config = dict(
    n_layer=12,
    d_model=256,
    n_head=2,
    n_kv_head=1,
    head_dim=128,
    d_mlp=1024,
    vocab_size=8192,
    activation='quick_gelu',
    norm='rmsnorm',
    norm_place='pre',
    norm_eps=1e-05,
    positions='learned',
    qk_norm=False,
    attn_scale=0.0884,
    bias='none',
    tie_embeddings=False,
    parallel_block=False,
    init='trunc',
    init_std_qkv=0.021,
    init_std_o=0.0,
    init_std_up=0.021,
    init_std_down=0.0,
    optimizer='adamw',
    lr=0.00147,
    beta1=0.95,
    beta2=0.95,
    weight_decay=0.15,
    lr_head=0.00354,
    grad_clip=2.0,
    warmup_steps=587,
    schedule='wsd',
    decay_fraction=0.859,
    decay_shape='linear',
    final_lr_fraction=0.1,
    batch_tokens=32768,
    seq_len=128,
    doc_mask=True,
    train_tokens=259000000,
    steps=7905,
    dataset='wikipedia_en',
)
MLP neurons of a small language model. Each row is named by its layer, matrix (up: input weights) and neuron, and shows model dimensions 0-255. Each number is 128 + 32 x the weight over its row's rms, rounded and kept within 0 to 255. Numbers have three digits each.
Before each neuron's rows, "fires in" lists the words (lower case) most often at its 100 highest values on Wikipedia text that the model never trained on.

fires in: "the"
L2.up582:111178049164094153117103136161095190129066181133127119141166135199144138145160039122170111124124087112125159130157103118093062128106123101199173116153065169130147128119146116107174148100102088173127084092087151123077118106086098091188108104097094146141156113145133130131143132119174123179163206125100151119120112132090167109093204161122109148105089080125117160097125109124123062056052072164128112173119184125126143147151096153106150106134139179100118134085109098090092077096113118087142112152108148126069103112081094118117124080140144187090179117148153192125133128143104154169081108093124085089082126091117134128082140189175110083116161120095163159134161165078123125108098131119176173132110096132104158081103096128161107132107199149098137124164096144113145088141137141

fires in: "due", "similar", "addition", "reactions", "species", "according"
L2.up367:132152143147178097122174111147160154108108120143138097135093106116117129121095107142025115081147078151103196043167118132154133065124141160102165160093096127137141045098123189080137117091129196123117115105138093145117204165142133150134129056153120138112105023092133105135126145158179165103101123093169145058127081170091154078109141111112166157141127120102190170110118122174127051092080151092244136124112097143142085122091104125072136144206139113180143122162131148141113148157144107133105111097155124120125136111107081108154120085157172146146191148165134154187141183116112119060122119139100125150106075147117090116113097108106087100111129132146132104136141110140130091107124111108115133092105129175110110149085171080120070132129120097170142104119144145131175107173085141

fires in: "united", "racing", "by"
L7.up882:114145143128060125183092113044124124117065137191059097085132152110145157090151142175142141081113129060209140149163120065109119082146109140097110122132129150187109096149111112126123151122129135166076170121161065076109126077132141130077204147095139063158130128156125102186075138184145093103089096069143136119123135083089088139136101144166111106164113169106169157070163142156218157214123120150105137117103169136142111151171158118178112117110145100166136150103182104145126201142102191152153102153150181123152100120114135129138104112099135155133156147142063077115106104138128126170146197120122092136144101120159117141121095072117155121177120119146144120171111166145062157119063114091132109159130160061148109122081125109145125143111169084115104155089145135125126144178131157

fires in: "known", "foreign", "harry", "versions", "decommissioned"
L2.up873:111140161200113168152155103132146082141099152085092147141145132124107205124177114138105126131129157084168077133121071111123146122128122107122124085100112125144078101155104120167090126124092201126174122148168164114135107123111133151144080186161112117149077117133157182235102145148161247131116176138169127093110071147092089160188149093194142188102136124107122136106182176143146094146097152140142093103122125154011146166073111170107104106125096135151117158064107113143165138160068179117152125126091098164097126155134105150170173138121165127157119132154119168127155130132122139167134083141118073117121105114144146090154068191138130163156177120134116124066142092144188170177080131133117163132050114141195128109107168134163150116121123118160124128120105145130085093128139117

fires in: "later", "such", "when", "property", "major"
L5.up689:143133090099140121159185171140089097133112102132150098089081116155148072087150097094110133146124159180111109099144142132136118122107066091132201107119116109168110143150136157158162116166094128140192093144162156129079103147135139155080123082120166080158125209136151123126133144134054086148157156085150172077164122168151114109116106082089173162165141205094077119161083070123060115117147124141106150174109145204089128122115110178131122109173111107149128141121139114087108096187146095136076147133094182148095118131125153120064141187148134143130137130126093160108091123130170117089111088143145098118130190100101137118185118134118169074104207082127106079045129182160092136095111081108158071095103124116074195086152131116114100140118109165171127139105130106203195128140109146

fires in: "it", "according", "later"
L7.up55:163063123097137119136169164189147070113160168114085120085161122103147184120149160104116114087154149124154171097113073123091115073168119145087070153203098149126161141140107125147088125118092122126111141087168117118154156109142189096179172127140132167142130169117120089187123110106113102185117142111128070104114187130193111124088124127138127116132134118123181146126109159150113101172135098124131134108090104163149088123126127086114114075142179088092121139150136124160117172104152091121159068151157125109194115172039118088098132104122179060115131168126150138077083139121119103132150088127116117143072101159180118095111111062097181141098064092151168104161125114113153193065068151173196120103148205087108160159089133095067096121116118130110120094163163144157108153207142140

fires in: "he", "hearing"
L4.up801:160117145136155165137129166122142087095165203132108137154085127128076163136161126135055131079150144116092117189115135127112121135122134091131131129151158200153072158135119159096174124143116149126159144119071089149088111092025150121102181165108178159166144134153095124155179115101140173128123189076084092104170158150128144179163119152105137109115097182156144156083087112067082112133152128118104133168126138141080138157116124140170171145142113117157081137131049119133097191105143156126147120192150111157090095152140091091127107214116138172131097106135155168142221159129107135126121124132107074096159126138089115146151139060126111093059131215124151112138153167112132174104177182174125148136116185085157153141125090079151123147103144076154109106100140102053125100181130109

fires in: "of", "such", "between"
L5.up929:134119170157119201149202107149047094116150115176108091122108145181160055070150092128199160127164131163092131087121104145089123097077088179118120134090135144100153150074098179146196125114145123095117127149163180120099080095060081110158112117131182128157160129101161122125164142128110097121137148169136104120210129150148094153135127128105152193085104205094166149120107130099066118148116142141114127204131219135113118108170128136145081123165113155141172142098115109111092183136109106088124155121171130168114106100117087097146133102186139136144139152116151096151118146141184102103147084154100107135166085094093162147099130204080178136123149082158176101112199099162163111123107129127097083161111126108111107156158151149132119101112117165161115107118131068170147083073078157

fires in: "1", "3", "2", "4", "up"
L5.up564:173181118130133063148159144116131133130166125132138152113149108121166207100164101146132166116116227155112167146091172138109112186160142099129143125202106098156122105169116127139149140149125105093145120112142096132119126111123081083096130108121174128136092116154194107101092132143095102119132144148176134137143079155163128191094150115121104104098173148053151162105146132074067101119143147155142100133186075119128107148115125165025134119095142180172099152148119132105144115163106092106118200139103193106109092148104129126217123163094099120068108065162158132105077121142143110055115142139147128121164114108096163182150137111136143112141094101178098168070174103090095107110075145184082110188102066106095123146141206112158137145113139166125176080095158154112155125188116171

fires in: "1", "2", "3", "29", "7"
L8.up277:118069148078117068149133150207095146129171136128143169163110114111104144091115102199125136101154161134100121227120069133127124157104138154125105156092126159161189080156100069125098115064183138126088121105172132150085112147135119148115129090124144117210176154139146125121161108061128140141092110081120136115183123175061132158091133113109077131126096051124117104141124099049109173126113129102107108124090070161126122094130121126092138120164175208098164122133105118144101122134206160154131140184142142093107215123077101105139198106126107151152070136106119121154139081125170110133160126116141101110167070102184160098137115091126123135140093122126109132100139083078125104120157141159126056078167108124083180150135125089109172157108185095129167136126168182165091118154127123

fires in: "division", "team", "units", "football", "simulator"
L5.up508:144137196120178106151134175183140121148151135135133104171137161146144095112131175113156148212139111144168139191177096029103083142139136134146151140161200164128095142147162139130117101067123121090143204123141128135113091088096168117125122120129174200152151078117092173182152094157083107151139064108141142136178160090107125152083147136081130120124168061138146085081142097172120183174141072149098137110111145108136139148140107173162117151138153085126163123131162118108148087179108094112161081086160121171114147102122069140125074092141133179133099123119133112133093113132137130118175096130130111126114090045154158155072174189119102102138136081119108159169162102180187142092165162087075163061142126135204120066186111153094152116153110151123120160115139088143126111133157105

fires in: "was", "as", "is"
L8.up551:124057125129151104153132133102145178122099095133150059088141078145095115156127147127169130069113117105183178061171112085094119125119184167083135132059136075077117127122140104137093139153166129126146174154110131124170102122128082113080132128161159081154216105135161130160102159121161104138184055147160132113123134139086119112112124164132123130147095091139220145093078118146146092135138083146114121134134136114128106114165126051101172144185119141084106125164116115088167129046094099161192063092149086139109146107136102141134139155084130064132075133109177086137144121125085118155165140117121125153183091092090104097171103135135159170124106109197140069084127098143106148168137140128161056146122112105144159088145147190195122099122128127058170088118157102119071142086136162

fires in: "it"
L7.up793:182164125104128126089122086122086080108108146202171106119123113137179109140101151073109122141127185149117132104131099127127106156104122171115117139173128103110106090123165160147169134134048113132058087116118167183143163095242177145155157114120123134125191196110033111116128148123130122108112174187137155142162118105186167141082108142110170114120113054094089110162172136125151118167126097147177114103106091057075112142095066142083159140125107182091107163147076128156141123088118155140169137143163129134117127107095085137082063085124148129139119087127116124091095146136153146129117084139111151126075077120139124168146184062128161088078111067155139101125110107139175184171194149124135191072157139121160155138159099112111131135114138114139171132133096111079142102124059150

fires in: "they", "company", "this", "many"
L8.up298:125153111124153179130134118151074172126070105130097145139142218064162172152051143135165117146055141127125126148120135138155150108154088115115120166156066110086163136107123098042133109143134119129205094108146121113188101160048112126124045160087112132115187081133092129083126138101129117132178172130161168124132120117159094163086130126147147126146171156164125093112197099088112150084111142064069142128109174069152142109151123155128128085162151100161104110175215142140139093134156144115130171134108084081076095131207141114109121132128106137132114102084153118135137142106167157084142126139090136161122091193197098118141140166142077123099170139143101160095126132080093180104142148040138182122149124123149119119105029153099132150111127139127088128138164137111145134110086117

fires in: "he", "hearing"
L4.up1023:098148141087135164175131131102089157147156140135119099098148088125094127115123132180121057082155129144128162171071172125047097144124123070129127151121127090060110121189113080130165126180079159128140149110143171107089086154166132108055076194073110170180125109135107122125167156153104157175120169091124096038114108137132149144109120180125092132112108167152145152074193139164090107161142052149068137131153146141126169141105128157169098120102133126124123191151128118105185123150115103086161120159121123104087123129182089121129128154113130140150065213126113112169121177136105122111130072138149097112141166083172166132189122081077158115042095136146182105139117152088100092183081129140131146152122133091187156159103128059137112152119132127116164110141148163117131091199127108

fires in: "only", "just", "instead", "respectively"
L2.up527:158126215118106129122092119164111210096137123162183159135125129157191107139065155167186159170062110144174162145149218111085105129121132122112170146084088133148103075179126154123126130084093154101087116091102166125138113146155129115120107081127135100159133132126127146088169129100140094091137078154124139152083120136118145146135123188104130170169136160111103168112143096170127104127148114117095132156114129132164178123158168138135132143119125146083145083123146130158127102060108112125128027083063147087126142102113153175092170114173122134061103160137154065163128153120111137130118180115160146116159133119189140068105082127149109104096116131100131109167069165114080099065194128125128155080116113139117119150206035063098141128110157181085134150157093166156165122101086181

fires in: "his", "her", "the", "a"
L2.up64:153168086118187146147164142106064146115150136138154119151193158139152140148126102145134147091103081120132155119134142142118116118115099145159180107090168173149099139083104213148096074109114120153137148106111135131136147145133133120102133126139116197127056126126139157115107057095174160189196152193168109098149120097106111110117150070184108151099126154118171141075105074106162109168109129091126121152171139167109070165144140105140120057097179113146110127139014070114100136137124085100155164134108101160185090117111146143149104076146152144139165096176118113149115134181145079182169070081140059165163094150124100166084164059110101116112142127191116075110148195107112121089142075112150175141130127095126096132147160130133160165098129116132123128206107115120126083145112195

fires in: "was", "are", "were", "is", "best"
L4.up75:158110145121132129133146090125175169145080136154148148082062172127088134112104139129152110135136144070112135098126145128153103116068113218131124103109093090115180106110156138094126125113100163130141111150063130122070101137112099092132111146177109119127098107141159099096170102122084135139116125049128164133163130106128163125127126126135161153162098113141125114073120157098096089099114152109101130160146103145135130134129117105208203114235149093191087149138199126131199099084101084106072150076149127138102041116146118150190129137115175141137155157197137094152119141130144155112128075139137137164118109080187115075165127162105133144178206129173113118138103108177118120109146133106028119134058105148124095129149120242135072114148120178110150155125116155185131119145119139

fires in: "was", "were"
L4.up962:149102138196148097144141142121076181150193129146130166136098160127111167143151136127204030128128112077138127177095151132116087127131145158129125097108130101139152140129175185074186127148181140127144134138113159042074083066146134133157100132082095151063116147141110132146156061110151144128132127134122110129109077139163130090121117111131066065172189099210114127101115124107121152108120174099119126180154150144101116141102137094148125164184119120143111085174123127080105138134105142127119130104155131129068105118204146145133095181088193143127062206166132137177118128140130166156134101121136139125140086112182201093255134101151113175147129146160144123164135122091164109166116174110123119136153113075184116112137098151094131154140106162187173134139146144115131140143132129

fires in: "1", "begun", "can", "sadf"
L5.up851:130119113130163129200112139150156120146089154072113120144087127122179148165137136027082139172137124137131170151165139123138109150138179084190219163182157121123112116101165099090151065156145126135122155093112090094128113103105093152081155144139144146119091055149122142071161143132112175154127095140185142149094125090130114128115134183149151070109103125215146108074131128184202115099083136093132130090086112166082100140145148099114146152147129127077163166163107115143125119186128142087168211102127156160119157164118126112155140141148120126128172153125063106162112130120115128122156056122143071134154197066066180124128142109099097142149169163203120153172193114115159131108110131119125106105165162068127090104181093159137083175124142108114120167120164150143153114186162108

fires in: "main", "second", "third", "club", "first"
L7.up790:104230120152126153104111160087164126138121126072139097196099165132134119140180107137158132149135119106174169137136091117115138179076131141096087116126137111117201079129147131140126101116077085115068134143163079064073154114188144145060169136129145078105126117188169191209129119152163133092123087161211128128091130166088170091067084078185132141127141141175182138092119203116116167106191192136162117144130135140120118158078149130129107100183108137065085127109117121110112170096152107160110135116115171126102142140101072145134106104130161102156183095115104142137110141136112137158136133128106177120123063141097095106107122087195165126150063129122123070145160132144142167162096105149144085166134164161122125138146184208156115128094108129141138109119149109169162129093151171

fires in: "his", "potential"
L7.up997:118166118160124112146135109110079195082128071113154066134101157151143171125118117153155148174087123110143079171109115162103092159107158155127122085123069143149096112083159145185163189117162111163104148145117132138130143154158068169171131051120052077100184119131153141065100135159121079108091146145192116056153102107161118094118132129099167132102083116059094041107105094074115149183092173170110146152149171076150181092091131149185097101090092138118117161047100139171093190068136139114130141173112129131133148129130085104090104133096145135150173119090101152141131134133130088161094138141102081123165170129199155114069108175110088124183156147145075141171140156135153109138143110101121163143136086152132089139116120128144156143125165114079136178165117133105151110115070164

fires in: "has", "total", "38"
L5.up697:121151164130097147124086104105116180097117134121148067148122100141188112096136187091169168143105133140091144145134162109126133152098148108137120134166126074077137095157154108150172170178072128123138150099118149123164043144136121135118165161134151094182079096182063139071114084099136075143162122144150099160116146163120147195062087085135149132109179121110170115081194064168117148120112064135069139137076152191147097179136137170064163151117149150131122095138135119138106064157101121103165182105090140136142122094154109123136076101159089174180194136145118168135135064122114109102108077130168133156135132099147173143135142121127166108054179103150117127135136090084121102062137138138124092148140063168144116170110136197120127133152127107101091091140144170155198084085181144

fires in: "2", "4", "notes", "1", "39"
L5.up629:108155146118139130131117110120136094131154168080129111122108100177121171026125141085080136174134206095106103108156139143083136102102155134157130112177148070097149138144119136195088171118120120125139102130153069125183103067177132105151123059136145128105119132140033123105110165120120137154107105116187188085145143154099042160122139083094178155124090144136140129151196072173076114121147102153140128107100087126143076150083137157124103124110147143140128116139101136124151116125133122091117207141136149082169115122149102126125201112109129143180181044144090144142122095137128109124130100128118100081163133143115199130159156133144117155138103089136068180123163142091128135132207147115098080055121089082106069127149068056165087153140137107100123091142114097099201098138153127

fires in: "at", "omega", "second", "begun"
L7.up444:161130104093126174140118042059121106128155153135205079146110177090115102118179083042090096086106119123083183162164170125153124145188130092163164100095099128111126096194112119145141129136130139119138136165128126147095093102064146114130119120123174118111193191102162112126121122139145087112113205147099169093094187131156150124138134123087108127167116162083125111100093166168103063089116087129130101118109135130146122141080186124125155118100153119156166143072181116117175111114119180111135125148169105148134129137157072134134182132168138131067145132140191135139207091128132131094123107135102160095117135157094122167134193118147149132111150141146149103076109143080167132120107124088108120093154124073058169123194132064088100125148180113066139097197160143169144169071082121

fires in: "her", "cm", "jr", "their"
L2.up379:131201092168128119144116129126135164138120147115113129127149189154181178132087089133170129094113156158119083184131106109161123118131104159098142100080105110121086083131123095131099139099160220126086149127160188148091110103151101136160112169071171114118079096132115183165095122152205195080182185149128141020086060192113123151091119140149150159104155108113159129143127062142136113161077070093126094090110133157116152171169064161119153134162144165157158111051130160160097121116148140142183083051142157143150122102155101095096151113113124169102181135180098105133150125129131133171089122120152075112206143127117103106123097175169096126154147162137130060127107119117125116142156152138121131147119119122133127108111165094169153155140100151146157168133122073071070096176093131

fires in: "her", "women", "able"
L2.up484:155131041120175191127161150141128156102115193123109062093152124131107086180124131138071157111064162084161066088103097146147130140136178089114173133139093143123088129125128121150103126069110136122169126154184116117130114074133148145158122141092136162220116136094115132140119112120151081193154191090102120127102121144103124094167133133137099112130126120135184140162085165102183146148170096101150106100134110127129109179104142240188206102094138146085122155118100120147131128073164191168191170142139152085123146129133135139132101154143162151153092126166177117200141113117123164146133083140127105147141174067173209097142081104164137136173119132129153150083118154101089105152110140116145164175121082154143157089061142160056107133144114146149123157180129096114154125092130070

fires in: "such", "instead", "planned", "initially", "only", "intended"
L2.up886:118059146155179130158130106131152174105111118106127117122198088143119145207114137114134167136131109146145163049091137112108065133090177086162152137064090097176122102138093129172093108133063125109200091131193134085169157123206149112096132090158116082136099131111113104082172147110153082139142110102141092148145147171103108154166131169147123162138119137129134123080128132124099116096170161129170130116121148095128126136097125112134172116134126093047135151078041111180167181103081120139112101087101127098064103173108092115131113147151127178111054174114177123181151128139133129192108122148138145109174145106198133079097076116107061132108169100225125147128109122103088150092183097100134132105093104113089112145169108124173132117131148167115086148167105181129146080102112148

fires in: "in", "died"
L7.up280:197128143123121158154179117116105085129156112185078155147132140176071131071110188121116122138105125108133162173161182080120204124144167107081104135155103113116160138105128147093137099156107088138085111115099139118152121122109114098127130096114089111110178113180121137083152121111162138131105199186109170111165123098117125122043107188106138165118069158153145140193066107164123135108125107144086121168109169091152129171153095158074194183104101086085145071159072115166129058174131153126105113114160136127159129101121113129171134089149113158166164176086110083094113186121070140148078120140135146213097183117205071165150143131119077180075107041122104136145137185113161127147110168125144087124178123133129120099122116166117125133120120106132121092081098105128165144096097135

fires in: "each", "ft", "no", "island", "somalia"
L2.up626:103165126175120117176146109147070167132134140178176105131102140179179126106115110152143104134136129127159165058169236129097124152150135187079160136139136135139090191169136117093107136062093105101064182139109161145155154123146106159128089151153133135202131152140148190187102108103121153099179093130113148115091063135089126133096118143138108123123104139127116165100120126103138145109063105106108140139099105173171131149167104172071128149126124239165124148118169134168167089126193161144139078103067120139154151105120171222140187117122110132121176132172137108118130146130130128117124197126156111131161102127114116140141112166187100145199136135084129099185127115088098097087197154172148167124165128148125165132150141110049131129134138099138166106144126046104144100131074130

fires in: "well", "in", "memphis"
L7.up6:105124108115198209162056112164151147149102102142097120128140099146103105083141134146129050083118150158060146167157109134143135168161124199036144192154190112099097171116157180048128098137094160115159143082148122122108116105120140151133180089102114102105183126122128101117192181093143169146160179111119128104087131135180152177102139102076125183078093186167089118117065126160135112083125155159117137089104154100099118143118087095103179118099170106063131149157097129147159039096151133158136184133116127185161121126137114182137130136112067168145131146124127126106095098123149141118110125114111132160058169120136135124150131114107105114050113033124139106128113119120132199088184187116145165123144163091102138131132114139149131126118132131151171099151098122164146101094152115

fires in: "of", "has", "into"
L5.up30:049152150117143137119186166122086091141120102101121090117130158134135169147138155057112124154211182181103156147109114140130149092053082113212086093078089137081106072105134081090147112140148154107150121111163150109103112177163061161110152138087075104199099132089085131128097101118161118123179108160110133158068150137143092181162095135113111078135110116141157136083115148160112147133108158077180150147098128175115182113073149075134149120134091145112229145155073097122149122140143090139147120162137085123116114124132119109162079173175092123176089050133115159174135142132160121120095161139119116084117136150114164122173139160095127046154145192135068141073150133138106104095141115147138085125145046109110124162105103126082161113098096131124133114181155137173116110114105126

fires in: "medal", "dst", "website", "population", "household", "females"
L2.up594:147146068125113062116131163105110138126185170132131165078129152054112142139115160123140090144101092118146117158130138197149142103113107136150123148165145121112143039116116088130116155121139119155083127121087038124144107119139102095156115088100161108107164105101127130118119069121144101128108143110125133113159164097126144118143163076138147079111090165086177092169130087140136186140116059069123122186166116075105110196142163126194152192141145147121114108136138065172140140163204157098084166154161115118116134181177147110140107114100163041132134142124130165126072090091132127133189100146127200132110132189115096130155141165102114172120155075050146109105156181179108116103116119113084106157117142093095169141085136208059160165084133126126110133149169145098148087102176170

fires in: "she", "they", "career", "he", "team"
L4.up539:116124129100096206135138132138145172153149127136170140110175155127159157120117132135194110147138147139138136087142120128098110112115128207128126184166104088201210141176113104158207124116105167126234127133137119144126141184119071111154068165101174115114078096170130061096176127122089114103134164158101136097093136181148106089152126064125085097194141147142135137071154139105206154123119119118123122111126154124084172196108081135111129115148110110064119159135150111163118120110187147124134153110115158098125128098068168166136099151173093097166135114150130110130192144129074129124128137122123119111122138132137063090078098139127195102100055091120113140173181113137129088136142039119168139106122060106152120133101107168164071118108121112082170133101158189140123102081126104

fires in: "first", "2023", "al", "2011", "2019"
L7.up22:200105151169131103087105100166185146105154135118150103161166080138144187125098143177114156112162120155109149066176094097119124120110124093086126075084094177081163123159082138124206100110082145113095076111093158151136190108145125125073102144166102141115130062148096138108153095090134064202139177143174138134190126172135137081130098127124149176126137131130130148168112119171132156148067140137168115178068116187188100109145152146116121094192113144072193132159079120105112158131134106104124133146150086108185104103128100126103099106164142076147219162108114110173135151117083122137150114140123094105094112103165158113091136146157074121094125108146188106100101103152086106162037168133164134186151124094115074195134132131140115140135108165115130118142142194155091159105092120

fires in: "of", "from", "with"
L5.up273:095130203144097213094156168120082071091135122186102107114131164172093107108090168081161147134112116125086100103159094112127117127128077153134161094107137144140142147172176135135144149111155097129157121156160157131043105111124133110106158115128139130138065153068148216181167145123092112168149129127114151141114111149087165091118105129109203123147109125156111124161148138101138122147161113142149136142122141110157105104059106116159056137162161131075136065048105110146124112125144128096119091120130092148122097113110110099086092062183127137192160150117196155105174081118106126103114137120142112157056127141077063049122066199115136064173165068080121151154101132088113134113156111122105170075141061114108155152088125144118138114124152112146138131193144079115134127060154153

fires in: "s"
L8.up934:140148138088148174050121160088104123128091153124097200143141151142147074053071126062086091129145106174128174227149146162141141094146105092156108084151131153136097126084112103140135145123199146132121123120145142164138169178156173168141123103088111151082159083119156135169146118133078140144153077132097122122116014151128171114153127150127170139105172092146137069118106124146157163143136091134047123135093148120134183051178139129165162143135136135108122136137184110125173073133142089171063118096131056114136100139156093137169126080110097128158084129114115147114145155107136136168156150110107136115187172150104184162083104163126070158136108123140089095137156118192131127062115141141163053132126102124114129085063136162126130164116165109094106127166143071167140142175121139

fires in: "following", "her", "their", "his"
L2.up307:108148040146158161130153115140155102160130143143100088130120166152132120085098085133111185120170159120114112095161089123208133106093119113111151090109098127096118150064149114120117113137112073134190172126118114148178142131145121129139086143047160131140114109139135120150141087188181094109192063123101128085141075200116114108125105159103109162111077117175182152117134123173174105115079132122102108061136174175157084181142074139088139078185133151161158100061111162179125088138153140145140142087086126169091103126118097079146150106105102105172178047169075138162222115154133092133085124123120078083170090104119150135113104115147128133172156097174109098137132091153139142093074104174122157165118141156113135108101151085123153155140091078095125158126142104065095140174109168

fires in: "m", "2", "3", "s", "area"
L5.up506:045191131117091094170136145115165160139104144209072165166128108167152114101097140133131117114163131086071123146092099146135146107097164166083084106237113113134159133160119088071076143154080062143135111114092047139098128118096167071127129083098178173108115096101139145149104144118098164151168122174135126176124162145092118155160143134152181130148113085125129135115120112149111081124197132141088134139107107097103143090137114171105104098164096137116132159110110117127136139104108118106164140180108108096134078123100087144199159110096016122115086084111126175108111126122117137090144093129135071120180091140149160156142094146167185125148157129124032151169142178113115152129169120133143146191119071152115067152074125094131120152148121073180117102112151097149094168134145096

fires in: "united", "congress", "party", "hill"
L4.up949:123100162146158178131129144106078150145149162122092150132099176134108200075197137069160114121116172140096154092113143132149138136122113120112140160109150163205159127135144123118111125117078177127162119151156081104089093158152134168145077161178133104128106173170097151226145170148120161106138121094090128078123115131154078060216136175145148111191121097047131148102086112109253114096135194107142098100131113121146193110150108126112112139089152137165138137185105140095197131127164174090150084132136134160128127097164148183088107212123113133133131142146140111148087144124127107176128180127147126143136109140161113088163144145152189164135130118091176108122133125134064145115156103078133142104165118160108156087149056142106173122121161203155120198127145136140123120138134112

fires in: "for", "congress", "united", "party", "title", "athletics"
L4.up907:134127110124077040168128181118177084136172161158126101114127134129177103138102129110164187122157149164150144114157149124110104120105050111118138141153119114149101079112103126153121122122150153128140128134151088138164159084151123132167143203183118151214098148127150117051112135117103137180129125101094171139184168105153079147087115115162127062148091202074130188070085163147152124171149102097076142109092088126146094106104115166176122077154096077125126141174208137184145098093097144120124121078102169126152113166115149094133094086145105130101226168064157085059113089116156165093131123114100129163080101124074097152171108141116097165163086122102160147099132113130109209136134115127087123129120107116131172132128073126116140126127153128105128144186133153037119144134128139

fires in: "known", "her", "foreign", "able", "young"
L2.up901:138168129176169144122125091137134175123127158135069085162161126115160164145119138088143144125123112125114127134112111139154070180089130085113146160097087068155134065182081105175122127109037201124212088123159132139098186127165102116159122106161073116151125146101129111101110190131116148130137173090126128153064109143132149120131134176195160131133196112142176103164114113139136131151146155132231158132139100137110144166115192180150173094083144067104124130082042101174150163089116171104146138111116100167136135117139117117134171117144126129104099139151077086138125147132132152167123086156098124144100140073124131098068092123079098121146123116106120002114088152135110158156167123115117161156135046096139118122060099128108092128153110093170116124167121137130144166070090121

fires in: "total", "brigade", "national"
L4.up672:151160094079157117125126105081108141126138079125099127063130089128147154062134130102218127078133083058157119178139119127153109146127100160119136130124141134158128174183158124073151124140109200127159130145141132081159122185113149103095104187165129171055115115145126054143069054109137151171133146157086120095214132125158137073112131105163074128109134116134146118178122186150149124159145213095184113168106161134150083125133131110122122113086163140102112109124177123070118135108114203117098174120142143134168091141137128117139134170135101153118171140143135143146083176124117123173130122115095161116107107209149105117142086189108195100085131142075131144170169080157101121153160102160136136205156158154083158097088104112099124138136131156092107103127135243153115123108119145

fires in: "was", "such", "were"
L5.up670:130095138107136133105165183218085204130142139184104102115135089164099098102124118164128130106163121143099118096113077101115107123048097124125194103080129128120116116063156174137177067081128112113152139108111101092115043170054097095141132114047116112160137159136108165096153094123086126161067105104104131121129193134140116177121122147095181157149153132119091106161159127087129188162146125104122144181077150154104120054143118159172081112094129148117109124171119093126128138174113154143133083145169133146066087119080134123150145101136143147137110102194133139155144070122163121130111091135156095111160091094118208097175092186099146061162174080072123140078091096170140104120066151120130101158103083105097120091178161117122115129139101143164131080130129111128086086149145157

fires in: "in", "bowling"
L7.up524:175105148172082185160217125164118080108140125098079101146084091160102113109154101130169088151100117109133203098133072127182150122130123168122076130164150088132152149110067172185124068120169116123101065144170144135154187120132147192152178169141112081081089130157163123126152132066078129164121130122110139148115166113167120114130111083139144196115133114192096143159140137069043131125124095152084152113152118171147187148145118138078120119120129107093155169133101125131088120102107116103106105116146119061136155064086167186147116141121210186115101094163129109165164089113156114154153091130137142178120187109134104062120108152163075119128130104168139117156109193197116173085135119136142120123107126130149148131108178161149130085137149185142069125109128083148122138168167153

fires in: "by", "v", "with", "invitation", "without", "adventure"
L5.up443:122119182129177188039121122131158136136084118170106152125158065144110144095094125168125137125158078075131115126127060067123110106095165187078105086120111155174133123122126151101108162101191152139102156179147093163121156126119137098116131084092128108091141120088161143167146107144138154114132148138102156141062138134109179069168134114115132170124118062143135096102121164114161061190098066155120144171189114064201160145133145120164125126144188139139103080133077115133114110122168152121133106120139092096145148082099150174118148078122052132147121137097168172079122155138111130168134162104138113150141084154131086079186090136085109124119123096083135138069073192118071183121127129162153141128073107152188078115127110097110132100122161156136081125120176152079045187104133130

fires in: "1", "2", "7", "9", "8", "3"
L5.up55:142112095154130076131146134104103087128102159133124106086117131125183122107157089138107141100141177043137090176039111139110144091107153160134121155149106105179175139086103118170054112158125148104082132111132142143120130120145131084160134080098170115120127223118134131122090131153137158119138137160137150161172212103062110131147142095175131169133133156135120104111160093142104160168151103147115145152090132168167141128109152169094121114078131188138107144183099146115205150077118060097078176176072150109183108136164149126128239127119087119108131112131140120114123041141142113167105057149105123073177166136078177150161124146136136117140107120141117117088171119140173051201153143118104067080128150160133078152163125104138086139126195129152108138103142126147155140171156140